{"hidden_size": 192, "init_std_up": 0.0573, "doc_mask": true}
MLP neurons of a small language model. Each row is named by its layer, matrix (up: input weights; down: output weights) and neuron, and shows model dimensions 16-143. Each number is 128 + 24 x the weight over its row's rms, rounded and kept within 0 to 255. Numbers have three digits each.
A block is one neuron, or neurons of one layer that tend to fire together. After each block is what it responds to, as a language model described it from the Wikipedia text at the highest values.

L5.up41:162125097111072121106082087135201112117161140142106086154112108162122168167183168148135086166104117121096112112154120142135104108145128101125145124103139115102116153136149147159111122120123109130136130117150164109121151073131144111136109120125139137105170103139150128101140150132157133129147122142122145123155110121179108123155147161141128117100155116124157114119120131122120159072149
L5.down41:100110107121119134116140131153125154106145167069172148132127162119074118133082114126149095139158123135132089126146124190122123120103147144139116112164146146139165109123146152120134145113118123128159158116112099159152121148141079114140095120118160121157117142118089097160112113150136136121090121126107126117189115078111075130090153135129117115115096147140118146123077130130157147135129
L5.up371:123118107120086083118077129146131130143128121100136117110110145136136141130151082183131115127129111163116094144125150103144146152105166161109153115138110127158102089126116170180081135177116087128104091139127129115128118117183144172093128111110132130141146119151121125129092121155152112157167122082075143133117126115148139130185140127161081139114107137114122151115083143103114124113122
L5.down371:096153161095097131113179099106175105088165111125095114098122123099116118128097151113121098133117131131122097124132145163116117111149106087113119135093113179136146132115154136127104154095124114125133174097105136111134146168113123126137120147126162138124099116126142154175142136139137162113137167108106126123107137161090099148093125131151133128110103135127143124131135123114143083114130
L5.up393:122146122106135110131143117110131115141139122123105109129112087150145187131133085176112091115116173118121086101127134129119069080129137115169140122179140126111137111160159150180119080136150088128160085103139097115122121121133185115126119119108130095108096160137114134114127120142156160118124137124101164151117114101146080118159127152142115124155091130116149122104079168146095145114147
L5.down393:147116102127126114130131131088107090107109125141103147124143179107083118147132188165112124113128082080139094153152148140134140145130121130077159152085120169119159145125114126107164154116134103126135118125134118135143108126077122135134151136121083165137121107095137112115156084105086100135158105128134114126102125122125114106068132144152128138116146160127116140103106144145116130128131
L5.up620:161178116102106071168095150144152130127130112120107110115114103151085134134142176173101121140110103152121084143139156111126137158117185133093160124151140100132128134119103125177107128156145135134141143121128105154147163110160134146155145124105152130136130150130156132129150173112164152135131120092094141089136094108120118166165114158095126142100094169129149168090108127154125151169156
L5.down620:098110153100111177103084107125149112109116115128176119091107195093132136147158165109158122108166129080153123148128128132158124111154126127134151129105088146101153141105108122145143143143140133114138089127130122109115101169126118116119157123131158154130083083131127114150095118130151111139161144138104186141117122136108103143121154118132130111172160127151139137139109116182148137080129
Responds to: Final piece of multi-token names. Word-final pieces that finish a split proper name or word, often Spanish or place names, e.g. San Francisc-o, Deportiv-o, Philadelph-ia, milit-ary.

L7.up237:121147120079090120132069130161169106127118126104139134144066090142083137102132139103161134154105133111088122104099149114113085135138119118118096111092111155100158092156137138124144101128151066148117124134127110132144134116133121082133096157073193127114143111115167163123140141132110109140117106110137124105116142086152111161122073111075105153158086141136143136100135111120100143133081
L7.down237:118118171118157144156107084124122091124157119186105120114133127126152102096151132176110152127105172151095099131134073124172138142139127120127122132150143155159121129121120151129139135127127112113096151127139139152121149123110125166164177174159132156093115118105133140148103114118106122102129155105076164152120090141145108176108146111143165090088145120132120155163118111140114132147121
Responds to: Mid-word vowel pieces. Vowel-bearing word pieces inside a word, right after an opening fragment like w, W or b, as in w-ro-te, w-he-ther, W-and-erers.

L3.up32:136128147136146113161115122155121150092157162153139172128123134180164150098104125129171129148141128123107123126127130140062141140142167132106104123143093145107140092085140169154085125120118124155105113165114138180145134157114134180106151117105101135151123171124137112101114137131127084140139144141076116135143101119149094097114130124181117124152091127123136166145114127143132144159105
L3.down32:116101132123118140118114099164133121124096107123089121113105145135161125114093094168079077153118133164114119137174138101181103155130119092119118176125152113153135152101110168136163087123123114106108126083122146138116126115096119114123137075169106138120129088137128130154139126163122167099163114114136116112128149136093100139073131151122107128145154157119143151163149098138090158140090
L3.up320:170123139117099082101060140110114141120124161159141129145134105080088108129117128173173126113107093134174115169141130141105156103143155151138133103098133151081136114116130150108139072145129097135155162169157181159169142154133196171138142120125122092093153129153067138155134158148120101120131133116147111131130135138111126142157148119092115130115118102107143137118096117138119113110124
L3.down320:118126095136153100139113153072129135141087127129095112136085139101116117120132118111126104139163179148133143112117121170126099121105159151160134135173168130122126098126168074129100122112129148102125138130089094133124121109111096120145127182156134143153106095074162147111156138116090159208139112096104131121094110088142150118115136115107097127140115076156119096117147149152155110105118
L3.up359:151107131160141098104125128162154119118117112128133111133075120123158142090130149120097121123109165128108149135133127194102115141129176088125121157164129116104106088103101125159118111132145130151120146162122103122122160164149160146096129109124136141144111113144114200073112127123125117143184102069160134140136092126131152108121107154161147116138103104117121115181099131132120118103064
L3.down359:161142131121136165128107101111171205148142061121150126126170104098121083153135148092128121149156121153101118127131112119128163117113140145107131116121092091148162128119126123135109148105132117061141118171162141078146148099118130145095101146155155126150105150139116114118138097084139156098096136101145147156129115106099105143078125097131089127102122122110145137103127118145152129141148
L3.up475:153152153117132120121085126109139098103115160154119113130133120122155123091091109119133086133134124126135115158128123117082127168143092152110137126122128122105120111069167168141113125159181112143118173144093148155136129126148151162123133131143132096128121132143138113105093135122144146156091149113121098159148126166118110115147109109138089084152124077106152143110117114164098085122096
L3.down475:152134119150140124086143130122091106085108141086104162128125143109177150145114081080094097123092123140138086152117104122122140150153155104120128124130120088113174130144135124149109129139152143129148140127135176145079103088073132088137106135136185110131136096117148124118125071162134112108150165168185127138140131154126118113170147155143157128136119155148134117155151180122132112116102
Responds to: Word-start pieces and blanks. Standalone spaces in empty election-table cells after "hold |" or before numbers ("were 57,985"), and " p" opening split words like promoted, purpose.

L7.up609:170103129119142100167085148093132169107087117141143128142109122128099158125161136128117116114105141100168148145145184166087153146122165123136162092147116134119077123119110137119136137114152186152139113136146129148150154138144188150099115162127141120125167100154157110131149161183138133166122112099105090107154140130104142139154104120125168084134130131063102171099116185123127102167110
L7.down609:131148147099134174101135136108143130143149139111108154123101145150137130169151123161176132134136139105171109084081163109135133109110130163153144083118127108087147142126072141087114144112113134080120114150139157124127110111154131128146111108069175163122142108121156144113137107148092124123137124113111142079122145134140104107109126177105100134154103143118108155117166119145112116167111
Responds to: Word-completing final pieces. Final subword pieces that finish a split word, often before punctuation, e.g. a-ir, strateg-y, literat-ure, l-ake, 2-023.

L7.up143:127140121152102123153103129130132160099120079163087118139127159124130129136132145121126131164098106129128155142173130098114096128114142120123145164124125119129131150143141127136137152144150106128113147157148114115123089134174146098161090068111148110139149143125123103127104116184121109117203104132097107133135056158164144155133114114172144114133127088106136150126109094144136116122127
L7.down143:141102113115163119111123109132103092133139130145096121146071098102096095158156167098139162111123094130176145093102104106150122144147124133128133163156141112151101156135134115157144140089100113152187105121149168105140154174141144166163184131103124194141117125125093103150122169127107155137137144135133107175161140131120147125121102114133146123122147133075129117081106127145084134153166
Responds to: Sentence-opening temporal prepositions. Sentence-initial "In" (sometimes "On", "Following") starting a date or time phrase in biographical and historical narrative, e.g. "In 2003", "In November", "On 20 May".

L5.up457:118140136110090066147112110110100074122106118147102154120106150118103144153138155123143158200122096114090148144143114174121075100086145143140116146149118151111120103094161105139133145130156118101107098163084119141135115098175137107125158135113106138123118161114097161171119084138153145149151100149130130102139143109178134149129073113162125093174099115145159137111132137155134150135117
L5.down457:112148120161129182118136113142114175131134140108141085149154115126134109156094150118178116138129117161149107159119090093106137128146125150141143141084128081166155155137147155168178129110142116129149107127134075099147109168117078121136120080112114151125075127117120103106103140135127139098182127120144135149103139114152142116119077115159064108121174127119130152134118118109128121155137
L5.up568:121109157142064095120126138109141104098117122151087117076082116072108129149151179104149165140095095127115112159116100155128073112138150134172160148167185193154102122091164125144129113144141112127128137150117114181134140084134129114101149081095087139135127156136139104132117123123132194133148110146114135093113107108170137087122111109138122091154114146114123108122143116130139128101131
L5.down568:135143137140159151141096140213099139184124153091124126149166155144164086114127085134114156107159121088100139173127120091139148102124150116140152096092123091099145121160111156128127131146139087179161118127126151101131099118124139137124106111158160185100122112122146107120125180133136100136133141130141134174119116136097128152157127101151118160113109171162157134158109160144099147180119
L5.up580:125158115136097098159132125150193155083168115147109127128112155145124161123140135153131117138144124135112124158113134116121125102137120133135158151175114171127131114097145198178111071123188142154083122153127132163189212138138103146089162166114137129110151108145131130138116136131147127178166122130100105090151113111196117127111102139140102123161110155103137103153132160118124098149083
L5.down580:107136152157155118157118165129108090123124151102154103146147128123170118144093170128162138124122135123103101154176127127121159088120104145166151145085151156155167131111118168169130129160131129105102068109121101127125078143087121104152133145126098131136121131115126108119124146104151127134141121124142103139130095111126124121126143101064129180143135102127080118114130110142103130157157
L5.up662:116101138164061088135102175136108110070157110136153147127161123097138150110103151094147129115073147147142110151114132124171183117111145142125169152097163199102130115130143140141110101172148089156101101132124127122134132133132121091111137132112134105115078126116104132084099107145122135148107125097143118109110103106160109125146088141103133116137131162090158129124140154141103115102117
L5.down662:125139091133153117130120127109099074138125160147134107125092144124139128088136121118136155133173147139122113168161070145142122123129093091132059170099136152182138153092128110108117093115124100132153176110133125099100149092110133152139106161176149172174093171102129126149145137105088082133108122140102144133100132119140098081151116123102123154138147109148117129141105143118121133106174
Responds to: Prepositions in fixed phrases. The preposition finishing a set opening phrase, mostly "to" in According to and due to, "of" after nouns (son of), sentence-initial In/On before dates.

L7.up644:161134138151076123155140159127167132139113125153091134123084110145092120120152174143110101150144094124124111136128119119152130119097120130140141100128115117116135109129121124155132124122143107098115159116106116145108119074122096149096097124115138134118147144133146121145145141133130100124130132132074111095146142142128171140187088142072097095117099123140140182146101100111102087180114
L7.down644:094088165075151105110118163132131133137098094118142141144137125127115159109116093128135120125092121116125117142102147166121165103098139122115149187133121128112139155157143144123118155134131158156141118134133118120081114183119163153134131121072091089184141111108158105123105110140113153127173130127166123132106093086083118144109152121133148198130137087083090137094122178100110164094090
Responds to: Final piece of proper names. The last word-piece that completes a multi-token proper name, mostly surnames and place or club names in lists and tables, e.g. Baquer-o, Mendoz-a, Wagn-er.

L3.up190:152121115081136139145105115102159170101119095104117124148153116153155164103149152127110118152097173106134170192163123174149120112110139116099113182155149150160131116094130160158106099099110124109089081128111134117104143136106109102102144104110130124151157182140141147118138102164129127142143125131147132100178137089174106140093137130116136109133142130126127122126163140168147129132142
L3.down190:151146106126127118130137126117143086107111135150134111137113101132138119143145094122107143116158084112117112078063125138131116123125138139105124068096121104123126132155095104103141160128152125138163185120125094141077130118144117108146108116103136102113136149085153100119114132115168132134108135164126118101104122156135153149123125091123148146118124154146110129094092143069129105117135
L3.up227:137137145126099095162119112155177125127141133102088148123153104139137126094111154124144063141102158152114151144153133132134134129088201152117097154145100124147153118123164136142151153125116152142087104122089120140121128119138125139094146112145139168146154167115099125087148104122133089159140106122110170133173109130130124165096138132148150122083093143098092124101164154160161143140131
L3.down227:066112106118124122100109133095136114130124137140156109157113127118163124105165077123112137126143087128090087138163126145165105103127104107169144093121115190120106147111088156135143111125172116137139126129117139146097182088143124137153058140073120123139103094142097166146104142107119156146120105172114135152086160149118122115127153087136137137153124136170145129160077105092135145117084
L3.up460:150172097130148128137099125092119121134136136123106144164120104139134187104139131145083101180097130109113145151114129161142122089143146092106069192139118123113132106113151129175094087119140103143091124161140140127128138101114114122119108116137150123090083134140111118106106136144137138157169076119125148101140135070179125142120129195122168096130116091152127152138143155154135103124092
L3.down460:138103121096120148127134137124123119124137095140155154083148177104129133170145127128136096102136171126122120158161171166123109098123180140099129152093147129135143140127139130138133085131159151096119156093137101151131111094123130081120132122169137087096160107101108134089136102116126164132176105147190094116131114123133180175148143099141134153142166104085111094121103096113107106119113
L3.up600:117104151160127127133128112099184110136119144084154141149122114155157147113101128102142094152111108169109116137170127113138108094143152130157111140139154122122165139121154157141129105133128134137113111081099122148098116138120137118108141084147130142107117147136133130099153099136123110121117133156113127115159119126157129169122118126121088114095090132090121137142145175141130116142079
L3.down600:113126095101155133127118143102132112135119103127115116136121135098159129109119138107129151124148109124090141108133121140177115119131102122113118119097098126145164144154148141155100127148152156161106146110119120095097124168091106168124109151094131117155147086152145134156119126108124150158128134191135099098120132145133103147101161147132135153191144093139146088145095137105115147042097
Responds to: Mid-word fragments, re- prefix. Partial word pieces that begin or sit inside a longer word, mostly a lone y (solid-bod|y, ox|y|gen, ps|y|chologically) and the prefix re (reissued, reviews, reelection), plus by after directed.

L3.up546:124098083152148130135123073145174147113118139163116145169155108147146140091123124151116115134104102140100156168149114153110113101139138137141134164153136119114131145070171124143113127081137137136101139130117152176127111134132123163134121101124126088144110147175153138089098152129084114162100111151128143144140118090112148137121135120101115094122085115109110121138151146131151135112110
L3.down546:094144117125101127110095141129103144096121133124174118140111172101162139162155125099131085144162146144152139139118101145137131116129108108143098117140165131100084090119091097147153170108133153137141108117109117168142145104153116074140199123078114085177121141133133133128131141116076118118170122171131141133095143147183163094122126135148135132126130101136179116147154156154087118121114
L3.up562:098127098139150100130142107140163085063142117111120172159121099134146177089118143095124137147103145097056076104156123145136103104123086063095138135138117106104111111090134135114093120147171131167149119101107121128119131108147117152159145110115135130109099129143147101119102115138114125164124133126134116120137132087121175159121112110159106144166113115158106123101097160135115136107105
L3.down562:148114164090094134137109139105130142139154159122128068090140147159138122170182138148134129123149174149143176155095132122130130134100149166140100163145188162134116145138141134132155113111107134091143120141126147132133145096127134116099158178123110134107162143157180125105159154095138147170146145129155151156078123127124106082149102154080119134124113134120098104111139126161118133115166
L3.up735:152170130128138139115150134121162086122129200123115136098108110078127166043146128115138127157119138129107086148152104148127128095115103117140145124127175125089098134131153157144091122132152150177134116133105135127098135145134171164111119087140138135102133148156122163115137115169129122142165121138121132130141098079133141110155090166103108114154120096132125140119085136191115147100121
L3.down735:151115118089115100124142126118145123115142113126115125100094153133095144159173134090151132136136126176124145154081107143185113125171129149125110145087133156134133129138147098162146134071116118106160113126144100116154165168138162143187148146156122160167140166127112174141133106157124104140112161129119161085103143126119078122085175144121129165138110124136124126091155185101114134125153
L3.up746:125102135115153132144114111142087089104163090109104176105104111153112133118144101109126126167096142117092127084154124165154103093081114097116126144105124100094117104114114150129109100113114065135096135118140100150095153092123115152092137121112123150120135141128152148054090102145127118144123126139143123143154124123157127133131111105131137115117057144114098089140107120151129144145109
L3.down746:145100135124112149079139150138139167144135155109160144122182131098146158141130156110150078111088148129135101139123106151123142107127136130115109141159110108104109132158149148112107093168152180126138112156117139141105127153147131137090100163196132125100138122119155108130087143141147119151135150155149137136117146166162124093118103133132106216110130160135128148133120057139137156079140
Responds to: Word-start continuation fragments. The second small piece of a word that was split oddly at the start of a line or heading, such as A-t, S-t-atements, re-v-iews, and list-item hyphens under headings.

L5.up300:156116078155111117132115127123164128118143102124116142161116106118146148093138149130170093127124148142146115125088159165127196116148118129147106153118121175118162144113143125106089085165190121137107103143077139169112094134131125134133136132113150124148145102120099121127160147157155089118119123122133114098128113143112134133106084146105091092154102130131140123118106115146105108145085
L5.down300:121123120102153146132142113156098086098170100134125163089161071145110108115128095085105126135161133165076115153125072134137090157125145115171107085152151124152107109135126110173121117062126148107137146157153109128136137141144126147126122122132150142129113147133157124139120094119116144096110102110118133105130114091153125125166152136117119135127139138113181173124124152120148106148111
L5.up339:180157124154096101144130155126139091079169106096125120146128117109136127124125184120133132158120151107099089133149157130119122101100150114171089148107137147079125151114092124105163119116146119144124095114103154201108123165108131120151137112127117115118098105105074140153107149126133149122138082087090117117104137076168125132116085123133122100144104134137121128116146100176121166110105
L5.down339:122135106135123119165122136082127116106167093180135136091125153130108134068123120083129155124131144084106126109126094131142105115120123109113124129145119139152105116153107146078138064109121128130116143123141166125173182123114154135131139152136170128104143142110114118106128185122113151129139092155138156102104077120112135115133106127149157102118140125114203113101142118120118100087061
L5.up611:158121124113130062087135109116143103063114170159118136122121108116112143132196172103105138138123144123080112102140097157137132129128172092143118127120135142089134143081147136113137128117133102154159089136085158118160125145132130123154136129122114154151117105180078134110111148128162148104152091123105086163135127113131128154169110117166171087150136113150132136085138122117107152115085
L5.down611:104149124134161120172102133142135151134112093147122138106132170133173144109132109139111157165145172149136097120150096139115150128112144184151108156095137143143111139175101161134125096144136119130137082154117138164120121092092172163110151106137121129154129141137139148080157142127109070154166144106156131103090121114128141138113086125097110130115155136103097139146142137124139134128196
L5.up703:218145117123082116176120101113137149075113111120129145121136115096166125110125120139130123156120093139078107115135118136139137146109137092174076146120117141097126108134099149104119107151156115171129111140103139120133105132110158122158112132082126097115120082123120137155076156121149166129166135106125127144122107093131165166124100135134122105086124122096120139084127135139082106153099
L5.down703:113112114112139142131134190102116175155122167148091178116163100104165179107097120120103127110164127099114129109106126168168104184108129133125115135103158088165097090138126117098120117099117097137095100129113153135160137115152077155136163136149108111161148131120086161138129119135114112134132161121147130099133160118074121134153103131132167155143116140127136161084155104116144093137160
Responds to: Second piece of split words. Word fragments that come right after a short word-initial piece of one or two letters, completing common words such as wh|at, f|ront, Th|is.

L3.up111:134129119181126151145112127104171126095116134098130118128079119115129159114144151115111110135108140146112145115197102103138122107126124126164117168143135145146114115139126145178134066148126128122113097119112110124138119087108119116076166106130119117103090133104129085067144144147113124134149127104150137095149159119161105152116150132151133132131048150104102172141119164139142141118125
L3.down111:115126100151145146131139132136146112150132099149133106133100141099108144114145142131133167142165143133127164098097085136106097124152120117134136141096120162158157125133147087069121173103118105120119139093096137131137134173141097198120104101114162167143117141158188099111154176150114161117137173166164066121070116118164116129144154091145127158079142120089137123116130107115139137135154
L3.up170:142170082124154157115136126103151116103140144147143146125122152135165126115093108128127142172119121095134125118194118122086111124138100104153108127119188150094131111078126103086123095108160123132072136142135131155143149075124130167102108112107144136121109088077088128109093118141161159149133110133150132114162153151159078110110105146116176075163137137110154120138125133107121136139102
L3.down170:124091163135112095132145110192117105148132129115129132123152117092102152133131108134131139098124142124124101155101146121173141143141158146119115165158096091133127126162148155145150102173134142126144132114162152091076126122149161094130129152113137130102121119192100143156133104111143118101133146099115121142129135102097167139134101121114121159089141121085095110152118133166165081136135
L3.up345:127151092109130132160112140136153148088138131145139131124119088141123129094150125162163156139155154103117114156131142170080163101132144135133182131176152148118127084091138122139176118179118113145122081130130156142164122117101202187074151089113132151148111115116111147087145102160158061167149135128109098106151107116121150100138117138119144137107101110091134101115102120102107109128064
L3.down345:161135104137162167103141111117123112136114138125119170148110128109122124150110126121104102151098134129124135145136174120126121153123130111129119121078113126130118106124084098099125121115105130060096147134114166145108102105103102089130124138148139142102143142087136101096156114126102115135065106156158113114085127124165044138162159116160104127192087097119145151122105118166121148140114
L3.up461:160163108120134137136115124118145114162147136163147116110140088104128157106128139103164131151134173143168133123168120131107114176140147136161119143083190128111103128103167123161087115152148135142134111183099112134108137107118128126101140112130157137121155131068134144084105121127134161135147116112147141123144102124180155102145130135112156110148121145099137130123143129141131151102132
L3.down461:086130149130099122179137145093132054107110102111123140112108147118116102138136176144156123101136155120123137155096134138119126123076128153124158128137121122141131139144137144121169116149083104107090137102105139139159132102122120124162131155148131109107121116197124120139121124136121133121081129122088104124108159079108080127130114099165085152104114113103114119108137165148138081130108
Responds to: Of after nouns. Mostly " of" right after an abstract or relational noun heading a phrase, e.g. biography of, photograph of, structure of; sometimes word-ending suffixes like -ical, -ity (physiological, volatility).

L3.up168:168133113091109081127092075146078120091149168158161116143131113118122142125128159144126129145116114128127107158148144162098106107128165122110118135183084136135122110103145136135152111147111119135136118128134144135181099138157166101154139081085146097132142083151104158138161163140097065101149129098132102142128082088136127131107125184161097119144148108104123157137104137139112159126121
L3.down168:088119130127128160149107145121158115127130101146141136123114135130117111188148088141144148095115146050040166123095157104110177106149125123079130065093156153114140120127107131114106157151136080139105162118113102145140099135109101151104137149150140147146188135122144144121120108110103138100123165159124128103079161173121121116154115136135119151108110119136112104145134132116146131138140
L3.up224:191143143099138093166090141127143124096133118139144150169090138099143151107143106129148131120138112141114105174173146179113094153127128122159122138130113130105129127155144136118137115165150136179131177118138140141162109193155183129159122087091118105134113118164095140118115178158104119100157122098109114116101148122168137148121126144121073117111100114101139148153091115166117159120113
L3.down224:136124091134100128152090135169147131164137065115143155113172125150182123139135126139101169171127163105123136132140124106131131106142125071118093116164145121148129102112116119144118161117108108111127104115114106140140135154124198166109106148148120135184129104115082101161112159133123132140122112123136151103133151148145131119122152196141156143153184125105122119102123113139092166095091
L3.up232:157135102126109109142130123127173117050167126107153113170147148122124153113143148122111131120148128130107123163167141111136121093116110138149107122125142180132171124131127138126113132111157114139111113131097140141155119110121139118100123092156113133109146124121111133170124150169106107113199088099084127135146131144138097128136101133133123082164107107116105162159084157146127117099121
L3.down232:137119170088123124114098147118094122166106158098093110095102134145141134129067129135095150151131109115154122111107104161147147126119127115111101095140155111125110117126148138113139142130126135110162124087134131128122141158105126104157169145127142126156087125152127136149157121144135110125126092114124132138124140090142133141098147108110136130140090091140208079144090134102091070154122
L3.up650:181113146100139105119106133133108072112137113150114116138127128130111142112139097165167169151143113083111062160146148139124132103135134100094154135116130120101110168110146164133130108141166133140138146116125128206139152163128137152103151064106119109103139171126128141149086115137127127095125133151048124157137118110157115109151118169140095097168113143142143124144097135138123135123109
L3.down650:063151119104106140167125100126131139142072109156113170115127151152160119109118130125133123136096136127148105161110157124118153120111129109085113152118133136144107171128110142142173119110114099127136104128115134122082106170085136150113102093131098101132146099115116121119162152157112155112098107137132142089085137115087136134174126129149122130133109122106072144131141131119136079159104
Responds to: Mid-word fragments of predictable words. Inner pieces of words split into several tokens, mostly place names and digits inside coordinates or figures, e.g. Illin-o-is, Colorad-o, 40°21′ / 111°4.

L5.up20:103125125097112119151065138150158109082123126154163132141120107106143175138132130121162132156124055105145133141104122136140095130127125115117159146121100165128147109088123126163100122091139134107153136138108159164128151174155108166149138104144102098132150155124086110128112154149123136107122116079097097104126109108154165150131120108128095094100096136111106175134117192123096145145119
L5.down20:134173146159159131132158128119157109114120097129103124078159124130174097123125086154094097073148132120149139120123167150152137135132120126128124138129112100108129135123073152133138154135127196107097127076143096127122131118108155168110094164149147105122094096149137140150133133112130146141088148098126153166147108142134061088102157153164179135144073139112152110102130130112128100135151
L5.up249:118103123111128142123095135124197170104128131167113124144145147150113095131113145121167135175121100132155138117099122132110097162117180114166147153138143126120125123128124120146143128102108114150088139114139155159107113158135142088152139122096125103111148148174169118144122149131127150158165075094125145144132120130149155159106138119141103079078116079129100118131098162111105102111125
L5.down249:122140133148136152164098154088140160133155095089112143146143164118090132171154168166119124117131103091159132112157170150108132144091127140112118084104162089137130115115112093143115142130159142121131112148098076092132128115150111129148136122109123137147156078149122098116127174169144079125099113117139095105113127124144101151138096160116133142180155152113110125114168131092118122129163
L5.up366:115109130102152098171110150132165131104180173136153125160143133119123139143150149086133104162127091140146113148108129125106119126114122114140138148194146110112109117064118133148106118098148143144132088114128098128136171157145154187120111104136167134121147107122141131100115161172080156139152161116134054086131109113129114117133133129128164120140097098088119167125142135135138148157150
L5.down366:160112116115106136125145118118095100151131101128116137131142139140164111138107087143114095119160142092127124176164119088174146107147104151149128134108186117112164121139142122142129108152151089086110141117116123143144096082126094138106088124167097102106096155060077101135133146100166086085122103110130103129143124144119154109142150109184111107131147132167106101138089116149102144139146
L5.up446:093110104138150084098111118119162124066125161139119141126158126120132171126130156140130164153089095119150129144141129101131115130117180152127135164124139111127108105104116127140153107123135186122084113124073114121143160156140136130091141124106104125147174127115136149091115176148182136170149115081148091082160121121120160108124119128127132129116129128088093197126102162117113151148140
L5.down446:090096156145133163129094136132090148189101113103118155195138148154142117122190102142085074086146157143146144115167155143112142129122113110099139086111128116143159133167136104121102161133173138133127133101108116116106113120128123132125126103160140164147132123128153125140150141130109142102078105122062151133161117147102084155103120132177103108123139113137144111094091152071144123147138
Responds to: Mid-word continuation pieces. Word-internal pieces that continue a word begun by the previous token, especially "ir" after "A" forming Air (Air Force, Airport), also hydro-e, ball-ro, Isra-el, Resear-ch.